MLP neurons of a small language model. Each row is named by its layer, matrix (up: input weights) and neuron, and shows model dimensions 0-255. Each number is 500 + 50 x the weight over its row's rms, rounded and kept within 0 to 999. Numbers have three digits each.
After each neuron's rows, "fires after" lists the tokens most often just before its 100 highest values on Wikipedia text that the model never trained on.

L6.up1094:553545489486429554590470504556455480494500469509496440524505569438485564515488508629607530514557467550473524529576470531601492392478436595424466422475403483474546523514504463456517487565522475554449475488456461362473483550448404481627589558477540405441517527523506525611468442481455519472526456487486601478424505466506453478470550523545516632454537570574468497504490485478490467533422375518578505476510507542556510523492493527454544418570473440461572552440503558465544519508488521441444505556502454549478485467563486506420511507474514465520456385451443487529529454545538558440576492559497511553433541484419596496458509495559595496519496455392541535466465465540526426446465499491519519477515440461597466475444499466561539560482527516523449536468512537529546535496501464
fires after: " |", "  ", ";", " 0", "|", " 1"

L6.up1821:484485516512467512567537553537539581555520428477453545439506658467461442489445505551579467528546512482478403608549489504545468451494410524423562529454449555494495522505529489457518474523463532513469473409447589501522507523561409528609531488451569458478606527451592508573432427489490500430428470492483550441470521549494448456565483483574520454456488501575424457521542431496469455557454463517562468528441549466555533505531484494461522456571515431557591597490587578485515618528473567526448528548521478500422551530591533544419526523423512481566412440455447455472527524590520475399614441481558497550431555523475560486452462454500573457542564473520572436411514514507460498471538516496464524515545483473532481515499518556495597479544464482497475540493442556465477525497443510
fires after: " |", " 0", " 1", " —", "  ", ";"

L6.up856:490517571460498544564524552510544399508470519408458512481501538466520476464419499455449484467538512602561413486539448494516486449554493591612440460485543470468434493490614581529472393458439487471460532464457473521431455522568429583592594454523517430474498430540464396527495467527466421495537491438542508522577490523518557444428530525451505531519504567535458561537570495594575594499495450498562434446460546401480463506515523388523550549483468433478576548501439555605484570515537446492514548566530449472496522551547535453555447472505443460495572446520573532463431515449524482459442556537509504605461535504456548431519463484437458530458484452436407400518484494535441493609438470516462532460539553401473516506456489462459600490594474533501402444410440579405494570441529487
fires after: "\n", ".", "\n "

L8.up1991:545423578535587385418515501540574414474501493522466526546477486530463421438472528538540513535525442613493550465433507527459459511478468534419581505575432446466488519526555494465474595481618494463553421473563502507486433513508510427478471556550462481438561528514514515481518547446529517437566487605474482472519498474563582567444518372561620509541507542543513508430512572413495452549604550480514519515528567633547430563409460485558537508553529480497508607503483466550482488538425482485497507479402502487525587406493576517488461503459550542431493556455452576508513458468512482427404512544446504508534478539527416545525490463524445494557482475513464422515489492541405503474528540485463527408471491526485524569545572451564506557395510525465517617397481504497470518493488441
fires after: "-", "=", " |", "|"

L8.up1142:441490586592437385486552494548445495496574548449485446391513559673466511555418490523482538429620509487451496459516460433505459534420523494480514529524630471446433465475486441562452496467426494507559501511542484448511507459406537502518531614469549560436620426486579541434443563582509501568569558551469471438529508545573445480504404513469538465428401531518480471478544443486580483527458626514474496447399513497524521478522468456516435503478512561525463543510453544540456540443463556521467532463457460566453443500609538494497515499508521522499425490551509472495590657524445581522535450537483503551437523474424520391522460560452457517541584591480541536574461498584480556480482488478484552448485497449456511562550502520533510489533524427537437549492555462427394515523503411
fires after: "|", " |", "-", " Gold", "acter"

L6.up103:499509446561469520547620469564445524499571453536506567613426554467456493443466498567608549507536580590455497564438601513507553509545549504501531465496449629493552453437387547483434412477581416546491464479489522503467508379483532490518469542531470520588552464557522472508510518581470480527446502576411507487550467475519508546476460508492573387417511572561555450493433556486522468492574519448484498420553505514516438560439471477554424530542521492512432547544520475518511555565554464411489495465518418486434526596588528510463449439569477483529454459438608469601478471446477487542538469403421485531527528511484478529567471483553474462471502468496534507547491538512532441493458487387567431496489484352522518441502514520464549491527554439487442507510535514456484426466534569
fires after: " |", "|"

L6.up1603:463414443450521460437601421455515455493556471413516453530499557526497497529472487489513608423519502474494461600539475542517471520375456496524527481523488488444428561464572617522461590452350458452552454526517514429529428379562461513487513541596494507474572518494441405529480440415415456491575501521443459452521421525548461473481524595517566458550512537541536557508385517467414523566504457599465500517537588578523524503417516498468564447496565462421525555556450442572535530466513573585527564480355479537542490463581530582513382504463576470498515545429452525485493453475474481416508472456520471519576575475525558515502545545450605415538578477500496448566480570518469551596478453447457467504454472465525499524557513445484511526517569420481505476550497432553550467416457512
fires after: "-", "S", "|", " S", " s", " |"

L6.up1525:515534446518563588520461535600533463518558511496503492416441648460473487430479501557518500535706395494530442489457505478506530496414502445548494473414582561410467554497554520584460471506524513498479523488507532455431517524463539473518443503480571381534600535509502508534529530503465447595416482460526496465487565388561504439487436576463518566461470505545476515589425525437457566500526520512441469462448533523500461512525451455495471611459515423454563567525465520560535510531542615389409467516428551436506558486540505501411493541467484426519460486425479520499455576462504513548507499470478519526510393567445500545522457496550477490489546548361441366439408450571526522525470433463447538492549472455433456529405496487491546521549534573528510495514490487516450502440530549
fires after: " |", ";", "|", ","

L8.up1717:458512501516496480461504425543530415583550577406506573454481511454432443463525583536507466563584443545517462487490518493514461496461433455592506521503532517512538624511472504563530578531624476646574459469497498423567476526451504541511516514521535504480612576567519459452500524574573502502445436502515438468565452528496480485553361513530423547440530508418464580472398507417415524576467546494461463535503589490590603528518489493424487554485580482432513532488486501469566577591479568463490495456527461468423577430607437525539443529522460482512545468449543520553536503490411480438581485539489559525506449475523463535465543495440450546523548479447570454537569480484464492559463446476474420504541484426527479473529587528471541490601630583457380498574491586519534416500526522
fires after: " |", "|", ":"

L6.up1084:563498548513490489559493543526517460546409512454482512472491512505536436466434478422430483476508505537506478457552464436499499500558548579627438487496542449458461555523547558482483378498440450504485495480436528592469442545570480528565556427508524439467474500549479335541487422561440453458509497402505509530577519490517538480417513539460491478520511507564470544528549528625530665489494500468525442482522530378479403466491474403517519515500495481498575507494401522606558539566566455524537507545529432463481509571586509466507482445495415427488618439499519544484451501422475505436417558552481506550456553533559469454581531486422427505519471474451450465526518475500450486507470495511466468480549591383515521508451526495496625476623515569489432495495431551401489546444471476
fires after: ".", " well", "=", " based"

L8.up1716:453466487485523466538528511501484569479591492478542476568527575489465512515511613586443516539470548563510501534448453530559455479449520587634461544524503446474524500552518535461601527565506394607471458505486498376447533478521422490520483447452522495473491527511503401558480484544516479419535432540428527499498464430444482511428514491547467568439522495525496500475451438516560596412440466385521568477502539416527465465528526509506416503591494442564552542597451451504524531508451565491536519555546445467478536442513535498522456517464489476512529428559494467508457502426525467534461492617332531455411496482467517529432505561510529518487571546395497422533484425481423517545552398415475521491497442500476511470499419489496474438551562579568518486447492588468548513446479553
fires after: ",", ".", " 1", "1"

L6.up40:529467477547529523485496528496450461507632517488481499500528518655445483545559439500472606564512507447459479458453453486448488488563482507497473582458475522555499529517498507517532485459389481548475528534463569474461489443399403589577523533505455479613539482512462446553428460563452448591575497560561571514484531478522480457406502445519538388474449472545558459488450525531460547512486428448563501512500521389542506498502462474538520449542464410547435570525516509549494493470497468621464514529448547548449559505543588500526420510445529581437552521511465405490471549509549539494446461523388540436449568549461424503492559537499560486522494534433439442478537480541441470534514608484529450530438486482467465341467504532485581534485622492547460563429488469470469410428575416
fires after: "=", " the", " |", "|"

L6.up416:555512530445464415513525428548487493493558414494583561582468487461417447544454542424509501531605568509369483594494504555604539541543393536467555430460441523437387604524544572486415422455474564523456466505471602546471408525444529469581561529518451439500587538525399522507533509499469518503437454480457525463433423516443544510519650531500545452461428527469572485514511564543479522496512478515581497505530558568518508483452459468550396470539611441518539665554448512434466492440573523443536522528452520484512544555482464520520499566500473536433500509432495532495554491524486428543511404491521538490449439597543517529466432448421582466523473469517567441479453457517478430567496531451522492571480434480436497500461484462562517455408557477526551536480552488437440578450460461
fires after: " (", "  ", "{", "-", " Conference"

L6.up1430:526558552517494504489550592539595514525519500497491541470506629497463467522511474542520420531548509461535485512402521459594475502441447549520537471463473532546559549524517434480499546488537449556507548447463558503481467505495477564499496516541481403499561471439504544528524493515585423525418508558453487430549511467510576510569511425496517420422549534506411454444558525408531460418511579461494552514518525559505489492542548455475414522532478455515427528555537542524486479405495529479509540565464475493472526521584498604448495436436385481431619516559532469510552524498476405547434469578474535472461599518507466488428563536474472485461545391414507465510474467515474508488495508616506588483506506528511496408499489528600480476473557535516517620556464590485487550506489472
fires after: " (", " m", "{", ".", " mi", "^"

L6.up1578:449549596549429485482544489521526451545499532605427453485482499485484502551490558449514572470529503528472474573451551497535430577430465511550476580515466562521448496559583480488599464482537584620509461529493506457509479383473493384554685526616537449458528459494553481469557469509550473399486497574541524490436508488515494435522393428500455534438497461625518388493448516545458517522510539424424494510485545419523406485512409475430416549537499436528514551525554505585569493501499511483485572520477457521525446567513467499526485386527455471531559588505473429480567598489444480526498549459480479479435485473472593423491567623451506535507509432407414482529550448444522498562430526518507580530560523520455508521548541501503483533563514621502384524573500454444518573558517542
fires after: " m", " (", ",", " ft", "^", "km"

L6.up509:450518481484449506417560457441540525556468503505587564495541516437448502531501531507485471459528567478527464576521529480599526507361530492528531476485477549607482479542526512478490579501477441496468543545536464461517428520490436541473519465550557440480567512467583462532482451587533440594452452466442523468428500464562521460490602612625530459471474469470591522495518536559551589419476483600471544530457514418514538478543516439530400526453477380490779519419553441562577400422612547478543518551406474476496540502469550483506507506410494523417499465513573435484599465489512490526488578480497511489470485473537509481462482579485487471543462497486459483416494497463540409510496541581551493488489595527457510390438425451534472460553494410531428538500438576537455614554510569
fires after: " a", ".", " the", " until", " The", " first"

L8.up896:520555593598418568492488531520475457584536623534567478505541567533476518465485529557470605459498527486497421466503431517532491599463508387542445421506548575514532515463598553507543447473542418537482547490472438520564551454498478482508545528457578502545516505519586420493518537465522547495503439435529511466509628487455633511472463513432510444482533436449467497522577490506502536480604466545545551452535483534455603505502449562522467516546470530562495458454437503605438516544483499457442584378612511472506507548504515538437376503460520506441525454490570495495477448546414541449533521587470484521525492562421518439510477450553425538510528499534488527533479453490501489501472607492389460603490551448524527437445450451510494516476502482499502442410528539375458600536466498
fires after: "|", "\n", "-", " |", "'"

L6.up1024:575530466441511442509437480511529421535503373543525437493509543570463525433447575447593526528594527519465471636453467595505447555465455495630495496563408479443467510593474528545474465521537444599486548482497534558464474395456428504499459506530489457489572516478458401539580481536588428459516508598499510419476465506575560568450541467438586508451518536467489466516506557531572534448539372485528453553530573414516465600516450456492449510508484502525470585569451422496621501463479520418494572456486440554480522535491545478464533528596520467442520407453529439512443438517472460512526481515481485507498553514403516442507556623526504483492553482404454467475428524494484494636442483460570534511544485484495467410500467503508664528520567497459430471460484601510381458519479460
fires after: " (", "\"", "{", "%"

L6.up1580:526487473555610456475573490501483465528522506592483538465486533510453500486456545542531507448570502449403583579417521498398570568517484470530602545494516472564434490539444450563524508499405518440445385508535574539447524420458486462581435429539477510483612429582602574471502448610526520515492474560540482450526530419469568457483559525472490427427489503496525580487531518507525463440451473457567506515501510540505537448514479526560443586539466462524419594583488528525473503475582575447485418464524496508458548474569487572502522417552490549490539422375548420553447592586394541579493494513504488549516537547557454449546438456499569513420547436586486466517471543432450448554459471525411494581459474495542537464449424562508509532507557500468468500566518508497483446543498618
fires after: "\n", "|", "\n\n", " ("

L6.up639:529513512510430526516670520485435369498575508473556478468480548489463599556475559469540588491623473508476549582420507481443504536484449514544596425488504498430478534546490545517487518582502461525548462548523469513481486464482459462616525565482451510460566480482529411526495430575508529548405523411470457471506446475481486553467448549510507512417569511479567512507503525561464536549486519477546474472506511492490536439400455278546418616550551559515512652520530517523540483584543513518506491472486512496408451476617508501421502490524500478560511489504530457472516461561464487565595456572416467513464497459408509497526542544502459545457513504473521457502454492573551521534452435566561545582475458488576463559508452501500501445642540505516438482466496496535461542574455535
fires after: "-", "|", " |", "\n"

L8.up497:553507532611436537516536534539433448470515434513577510420511507552488508588440536540580607537540625562528569608505476473507517541480483440613502540592555516532532530528532509431502451529431454541505559479522524548518483511480503461486361473565429493488549453430411470572394582518580507532543567526502571508545462567466542565500503584509442514430565587592426487522532494460493471585506480580496556503402549493507564539541473468594581499581404573503506567544573493491484417478573390555438562364567532493526507463482436449516493545408574496404478519476514526541433480486519467484581480470514420472439436505418562443490463486545465515507504608496519426473421545560421556434523401493449501621469591467507533490560527477510504531434513467449560446428443534414459437405473461
fires after: "|", " |", "-", ","

L6.up1215:483510525446492530530531539509530412508497502444496503441454549470527488500450494441436503484492522543522476502560475494524469462544505577588416428521514463487482521496585605503492396472433484483458532445492507568426433501528446550548593421513517436446470465537458326511504487513442429515525503395508530537574479516536507457460516502464515504541505542560459550509547506571548684514505454492540433462482540398510431526480536378540543524523465447498545517522405554596520538518562482496519536559520464488487507536550539453537466471506471441489635461475573569453439516379577478445442509540486496573470547477466523424517465488407433529474511485450445412497525503537418494557485491461477524462554562336492515476456534490492609499586477525505431443413446596438517539415512483
fires after: ".", "\""

L6.up1891:562544545586572555499604483585489487480495428545511557465515511570454491493534482493510584519542668441476550471489516493476538582540415560461551409525575519560484520534570457423495545372526473544506519539515488493464501498440463507545478553571584556504526484564421467554508429572513479444563526613466493489499575478501472497399581493615463471516477454566495482431540575515506535549477375479435484540492565479555542554489457498464581604611548466591488538540542474455599507531549455433483569439465499541454604448496477519469525520557429474502539581448553503537426548491471477519484483444498497558496559441451535491498471497533506485515526422434531467489429492534499468484442504500501508546501413496519492416500434542410525558522523436500451506503558582506466440529462554
fires after: ".", ",", " Votes", " Notes", " was", "|"

L6.up264:450491493538518517618514535502486469470531560419552540486544574432423493495464607518543593429620495494538449557477537591526616514473409544558516567595527449586531502499497486556532446534533445521478566500528559431490513509441491520470553514453492488486535526563544505514556503527482451567495497438536470442507540522478531459530488455452474505498500503515527513534429506478366553530465395486584472496570510513487509451523487508529444606530505503479377574472519444504511543491614654460451628499528500495383468486521468541463534557517448542452532490507461486467516497484546559507600449498486501485492424577478481527463489588435465528463509577493587507497444514458363465522446526462525440563519543571524495448464519458557633435563500558543418555418463591441459507534422553
fires after: " |", "|", "%", " 0", " 100", " were"

L6.up538:544489534543481487557465547562508468461476488510487482470469553493481532529442508548567479455624432515553477581532511520596449462514401572414406481479428499462587532547601549454559529530444472541465445373475489530493420543525415465544490500517495438442496533497511551603565422551493442486453461504451525479469451481443423520445475436613537584480481556507423438496422526445511458417447346542526418551500588538606555448430546514451558610506567507519576536501522563455543564504468536566509493482599558534424496449576522537390514461455522494585540470419459448475539477578440565477491513484502435541410609481435558447571525558445660480537533463422470478406509458561585419450529455527478520495567474497545526481427446519527621524462451525545499447484444524463440467464500476
fires after: " |", "|", "  "

L8.up516:465483493566470509518517383572439448521463437458444510512458515516428471457463440556530474486651565509542524527484496463410507487512478614551586386421552514523515492446452480521545510561453464540525506439511615446569518501444538500457504421516501562492663502537516541498511579581549454554436469602486556448556427534546472480527421446517483468441469547449488462504537560442436479430510436470599509519534553453522585478512496483540483521538445559471481603479524415555497453558480461486469491648480569450510494560558455499451492446495547402435541498579516473567402513491632455494435526503459463525548511499499546536381484476426526443447474588465472526550538525602459361462523433525459505558555496410500445449498469451482449542542562532435432531562495466548455465536533554
fires after: " |", ":", "|", "%", ")"

L6.up1437:525448447454587547460516448552570502436529424456498519446524541489425541567520501505494449510578466494597375509511499515558484466496460549503587465483396496580468471493602475457580512520428423490479554556516484550487464460490535540500478560521559464446648483460508484529475414564386390518504556536513478398469451504563427531495564470621498556508470487480463528535497495521497571525496419496589499479467530383520612461503509463447494556543540479456504624562455508486463521448525493615462521440442489550523554511604465561489523494451504510505514482560427436470445439487509488518488379588461528531484527496464530479366484541542600483418490496431412442487416533578560456496505386574517501582583520547511561490491470417479471528586487499476556489545423496467527472611414554
fires after: " |", "|"

L6.up1871:527521462444464524424633401628523568559603547500503503517521486515467492511507483459529451520525501517505551531548499518499597581516419547478549366466438507538587488521572505600528607401525559511521452601530504485526540521517543494493569521533506478513565382557456485478437505459503539452541434508476497472467558456504529452551436536418511452438502353450530437491497534500469499455498516547468434629486602453531492499498559423508411530545661497587559509472524519520570482546539493428487550485475546473456484444548510502454478459549487551510515504564530560561524531474531380478516465487440473528401578446488595425473495538456415519476570549445478458515515452563512477547558493527626468440436530545477440517530442444555385506432432559507489495542544496525482567447517490
fires after: " (", " and", " –", "{", ",", "–"

L6.up1271:460464497533599556517456490494524461546549503491474520396480538464437547521501570507572566530578561383529423506528573383468435581473486518500509490546523494439424427495489532573511478498425424543515416503456552480535418423512455539534518539476478498451535507507621484555483428545501478504516481441504564466516407528532486494488597565612562423483566538540494464417628541473419466471541503491515524492498569519538502451504502419590538488529508458515582612552486549495527488551604534528513543494456438462451527394595494593503493446425429520490528424411549396503480475562408544479486467525363508507535601521536502595543491491556520472508449473459473368467467546547468484441543556496524527424510494433598529599543486515478466572476556480473526527434486582411556473544409452
fires after: "|", "-"

L8.up934:506555475489527419491561416480489412481552448488460456475489515552451458496520517507532491563632396459520478443467576442508446429460493441515492545517454455413548526535519530538565591500587486506526578512513491434519469520422511544463481602498466489530574518534558497445584467547527513554518509501499524426522469530626495508490388537479484555443550516489501588449419637412521480533501443430528436523418502436496532541428438488479511478472504554443631592521528548491505539552432473464509451498507470486488490505442545556503548536531497531466484523438544475521503440467563460495468528545494500442496569441535548535520492574546505464551565544401548421577568649614451587467521431509554444547518490446514443491559513510549542466478417516518505536525515512528454483421509560
fires after: "|", "-", " |", "\n", " Al", " Release"

L6.up552:544506394464393525587562496566456546569517454423506469428486530536462518471503500575563558504572443452509500500497496523552589507552506520492552474402493475542524519433556409582590403575528544505433416433479571331514524486525461592482496465529518483528513469588548544483537534650533482363490508528511646486543442496585592503563441501561593510446521508481506517435487448450409534437557463495491453577490516468562501478470552500496548506539502494488559544496552369525526449490467553628444594454544441455463513467534500504440473473569518490556502457578442509587548554508472496440501445519455525475427523457459517487438533569491575459618536445430455482478596535505450475555530519526540540411454500537579470426519535522449532474511523614521463442570453555506474431645458486
fires after: " |", " mi", "%"

L6.up1059:500550580467515462525534425490553478504582621473538578529503491449469561625452500503526514431620564550458432573525530565409472496449396465479525521549521490466462484536583422562532492583493497620469448463583483455495445473480429439534532588488498459502558483558530443534456414487544480484463397454485550458458414427411459499493523530569482495469489469553437505537529606558405512493516479531557465500511564470557454480406508434522443639499500486447531634479531566471560505552500508574487560447498482507449582496578489479516399437428502467566540451446486501477491477523583544432618438430475526560474576488573527476491536477412579510459515460466439452521478418553446412480520485547493500495541517492521487554419516538389506532555461587480424453601491517445515544497475502
fires after: " |", "|", ";"

L8.up949:486464589500548541424537458477550432533454535451514546463444503499497521495466552523538577505627493540545487534455549520489574543524451513462627457483547461391473494463463507553497447559509549576506538523463488574462442539533486482683599538492547476496474497564442455503520476470460571435482504572522532472518552508454449446448617509588502445504494524610488465519518495518475458464576475508540502474454494490574539482474529462536483565542472494588564511494572552489486465513497526600458514468510442484505633456575556508491477375465449364551535513530495424474485519496564556503444428560436504550499525508463515530466533406457450516569445408483522427426442401438461463534455458660527480470511415417497510474487499498517521480424499463535459478402522537403473537475473394
fires after: "|", "-"

L6.up292:450504397425488467434407543556514562473522439550530452484461642500460530501502536505500571477534468482424529489545614531564455539513461567539529543526485486383455524564482514569573459529470499564477368573477548479508467513467452512519456446539566582500535418680570520485422505487452525520524445527551545453513466465564443412470584571547498455500506516476502497475516532432567586490516447475444515527642445414566535487501503483525456454546485460484503566499580514537538522525478546493370449487453502523542525513470574548427510566506527500475516496549499590525416561502410479501458496573479522533508537441502527487524449599532536464459554553471478491484491478372488432557427384513530503510473475587519371548433523562467496429458523591504457554511544498493569493476517556
fires after: " 0", "T", " 1", " Hi", "K"

L8.up1503:434528555599532524352431437573431485545537453608492435467585477607504497547523510533573594462611623510416423559489490504394542596617483540560541506510491501494440527422470456565443521523469507443472531485533485467526419491508477438478430510504494500503533601455443551433528484565584476492572546476484486490555521477536457494448491460452584482467491534521473501519552494492492513540485499441511559501494564488469453468466536430520442546529334471485492542567557528498454509412491490478473438555531488515463542470497535489531464569491481534419447480560492494430527492509449493489492477551500450541432469487473473452448587461528456576550581480544489439552471495530508634550530585570456553578481542437493476486566455473481478458456560560512412471481538511433516447475475427
fires after: "|", "-", " |", "\n"

L6.up1621:481530569556540473545527509529556478497571525515522558502528507494472527494455481542467509491563542445510437651480601513464481507536485573586531549496458489473436541523527515505575481467442426542464499496441503503550484554539450470582526526537485461500535486550463498516484418451558495411518482568449507442539449492476504448385543536521477549476466503579454467499505486557382499497437454579612462534503552467511463393475481485535459602595455525532506602442486555460556535422544564520487545500535530458402513345618496487416466495466570542557484472455564470505535444518489570420611465453503556549494509485518533511505522468471559549528533557414499484490514451489534359435491444566434508455533545471489524522503512516507560473510504519525462401504474515454458424544462561
fires after: " |", ";", "|"

L8.up1814:464482487446546603529518344509383461529521444612503495549587544523449508485453618507509524519617593538410467594495498490437464540500452465599540452488510475560483493532460477549551581553503497519481481589533426493499494372522489436596490572573480509559606536553547443496535411573397523579491528519549469485544481502457444411521495546496456532532511478489488538487509589519489523511546500391491506469492511485467470424541581434506473568548410446474436521453525508598514422570498415520469488494483500578514519489531519537431480463468519443510484465539570490424499544542548484550558556527406480475507586516514553507514504413535459507528481524481498444509452524569505584581464468584485481524471570453559502499518459582468528530483571553496392516468478453416439460484573539
fires after: "|", "-", "\n"

L6.up1266:482485482506464471457498552546458499556637441446535509475569573521495406494477427569522388496492543665443531571509416484576509518516404610624485534547491552478438529554491498508506492518446520575465494508565559421484554473548478477401486463422543486543507449562514515502467585514541503519488508560527529539539515550539568494509544518541487505451438518532543532494511463515487502446416419524467546481577445470514545440548499439449476491528462508508473520489498406564461488566479504452449452508518569434473519541566555462497470530493557478468501509601498488491511589421521503517440468544401589455361530540380448566476488522526474440419517553444544425527544377474498502552463498473483467526498597532533466476546499470551588453556550507564480560596445515478497527512461515
fires after: "  ", " |", "|", " there"

L8.up720:517376532448529522519596460551573478467482574473526560608526508566495475523462483430524477593536496467556448513463462484555482427540421567473524567548474518428490561550456492575550478470501494460570486569503572560524531475482493478521466537524580489493539475384458507526550503516421444427452524460525557536437520512545451507506496447450492505462566572546578535524417483474539524517476488471561472483572454591557479472470464522464526564499475485446569471570526451505495441502534554432511520536471472592550558457549464441553444491454483552427530616452489563568517580469544562493447486496473471477445515478425430521517505453540421443562497526496578431545526586574393435580527502583463453467583476389481500638445506535622562522515464569451468568385438539451458479464461509
fires after: " |", "|"

L6.up289:551463480454518435524509545504524498466461376506495492472490481511466528493437519509540517490540493508559514565537571508554516591605468496458548606578501477558448489474493494493582553437449545508507456501507547514525533548505449589517487553472494478568561462435462424538509441484460479493540524540430504471462479523529517546444532376460478464478496546496472449457536587493468512478530488450528523501579536431495566589543423476438523506529484474523523549506483471490461537406430513579533554517519508485474547482522462590564506395509488486474522497480508497536526531479438426464480568527482519596526585562478487505627451518591609468537608514487415506468416562500531437468598474548475490486542464417494391434447481501485585532445572390549455477546562517483512397457476469
fires after: " =", "=", " (", " is", "com", "See"

L6.up2001:628477448581524469627583535561450501509552476516351516486548512570458541528440503569595508445579526545509527572553499483541536596582468474533489483473557486555463502508495584524606546462479494590496504489535585484523506292505549544505468565469493525498530444498552447519528418460501453572562496435522526420576481521567549480551488505496506437417500552557504436385609477443461537505501516421442533457501511423510424467414526419570353589482469458555515586525453572489476540565568457512461574409479496558603501453604454563432424455528448590474491602492458441485515539498429545488485486495497494535458520488494399517542510470525599441526559496478468535478460465460441453495512470494460544500444474509550513476472417501485533602512448541514455488521585557520452423477429496
fires after: "|", " •", " World", "B", " F"

L6.up444:457407533449474561403501465556565565514554441499534476425465522469418594514466506506584565566585557455589516539474556513530574562534418429521566434503392537500489504598461546525556463532502502561462390447446516510527563483550447577534433479586504392506616500450496483508526520470532453447481514548455504429533523481485491431527496525443557398472590496618410486396589538476500484455528495433477549462546517573546534424470541364574514450494509556448536591486579423547476475438497507517516455535521500555510532538478533558537482413525383555499551589598491506504532501564535474463465538520431477532521645526520510537404524601467437431452540515429550529367497462521489505562541488506460444486450491634524508510536507388536520541475494584524507491516543533507468603494503507
fires after: "-", "–", "19"

L8.up431:526410477521545519521507522550471481563507502509497526535564579469456548474456546530567493509593506452476460561511427499432359526538404503524527505477507504432457521599460503554477522485441505485503515496510468550447510415461473598562480541516496529535580493466479470409535475612503482589435534490413535462524433492513570492535421543430558535452508491484505440574522520541507568565421494474448459537471511544597494444475525489500521532560431439428435604477557529557518482492597520508526484405545504512489527435533452529438431394472471506515564490449485411484552523463380483511495556472375474543386527519459585500573510557518502480504556493479528435563366446496447450489514532582500524504510411439538420473512442560480521513530483558526479404527541556466414487544503485
fires after: "|", "\n", " •", "E"

L6.up1329:478500546464464528533524528523526413514479480445459487476499558462540485451416490439434479478508534568542434468545449508527510465563500601578436484483532454442456514502567613528510386477446478473452552450457494553440418524526436562573548443504529408460486450494450382533507496504465404506527502425512516535572498509513519479467540524478549509494488555545504559539591504577573627487497443474512410462470537397512458493508507382522525518517490459509527534522439560591500542555550472455513508572515447479490518539548563444541454480510452482485566497486567569448509528424564484449439537528496493573448554490438579445535484508412432510471510473454404410499522498520413510566459483460516499438562566372499528487448537507504635484582491519514419426393450604414508548438536465
fires after: ".", " (", "s"

L8.up1946:571506512550602566542524495517530376516476495488425468588512477508511504559488609454555559585495405492510399469398491525470511559514409536564489495527488453463419486521470492560448501472493456432510492550439469533530512482446412461546491522553518464502492544527408520455542554619497479523467429552523487541545543455524395473558549479402504506440493542463499499469550520543472504493547554491475509436493534444560455461523456415558571502484471497479490559588550552517470443565465540518547494478537431464411582546512522526599479460446457519449465479453631494459501542498489501537523550548516504559490433494503452556534535587394502594556549595501581435617452508503498428525458544564469516461505473481519435507521504478512509514584506585557450480536489507542523453557487514
fires after: "|", "\n", "19", " of"

L6.up57:557515454455513524535413510571547528454530411438575466517507514490496545408469482485491479433536523568425499564495583436444571529480473508460485474559464496427484446501502468498481439421432516547501470517502587492458528408464505551519418489486517486503541466550594514493455451500481468514555457486505422463494438451486549470552520435509497479452517452430530561498535590598532523485451399524517522512510526478529603476530458444444399453501549488524455581540572416582502535529496510454490572442520474475509579511484436473481490551545553520580563483465603555509502493375461502400469513521473528596497471548486504530491495471568435514580528450425532430513472564446432551475518526522468570453480498525481461464501461587502476509394539433498425523512570510411467532474520488
fires after: ",", " (", " is", " was", " 0"

L8.up1455:453557514415395451439592448481532531531625474515587587555514530448450507517435486497594455594554564544479505506587487500585561524531492526474546623497424528499417491503580538536563489521528457538521495480508537464486515536551436509599542451508498461468526490475484465548412553502375510486455555509484535485425441420520503465462512475478487420467544516478555484471483537555422529418527466481501523504545487501517462520469483530506405561522526499510607505559537519453491543491507472508513511606511459578451483479466509471425494426492448495484500537512418462500541615437553454543532507421478513522388523469515568503351496593499513471596434410453442489360525453625469465515560539451614396567510557564554453536520567470470507549530455467535501511480629480464490411467483536
fires after: "-", " a", "–"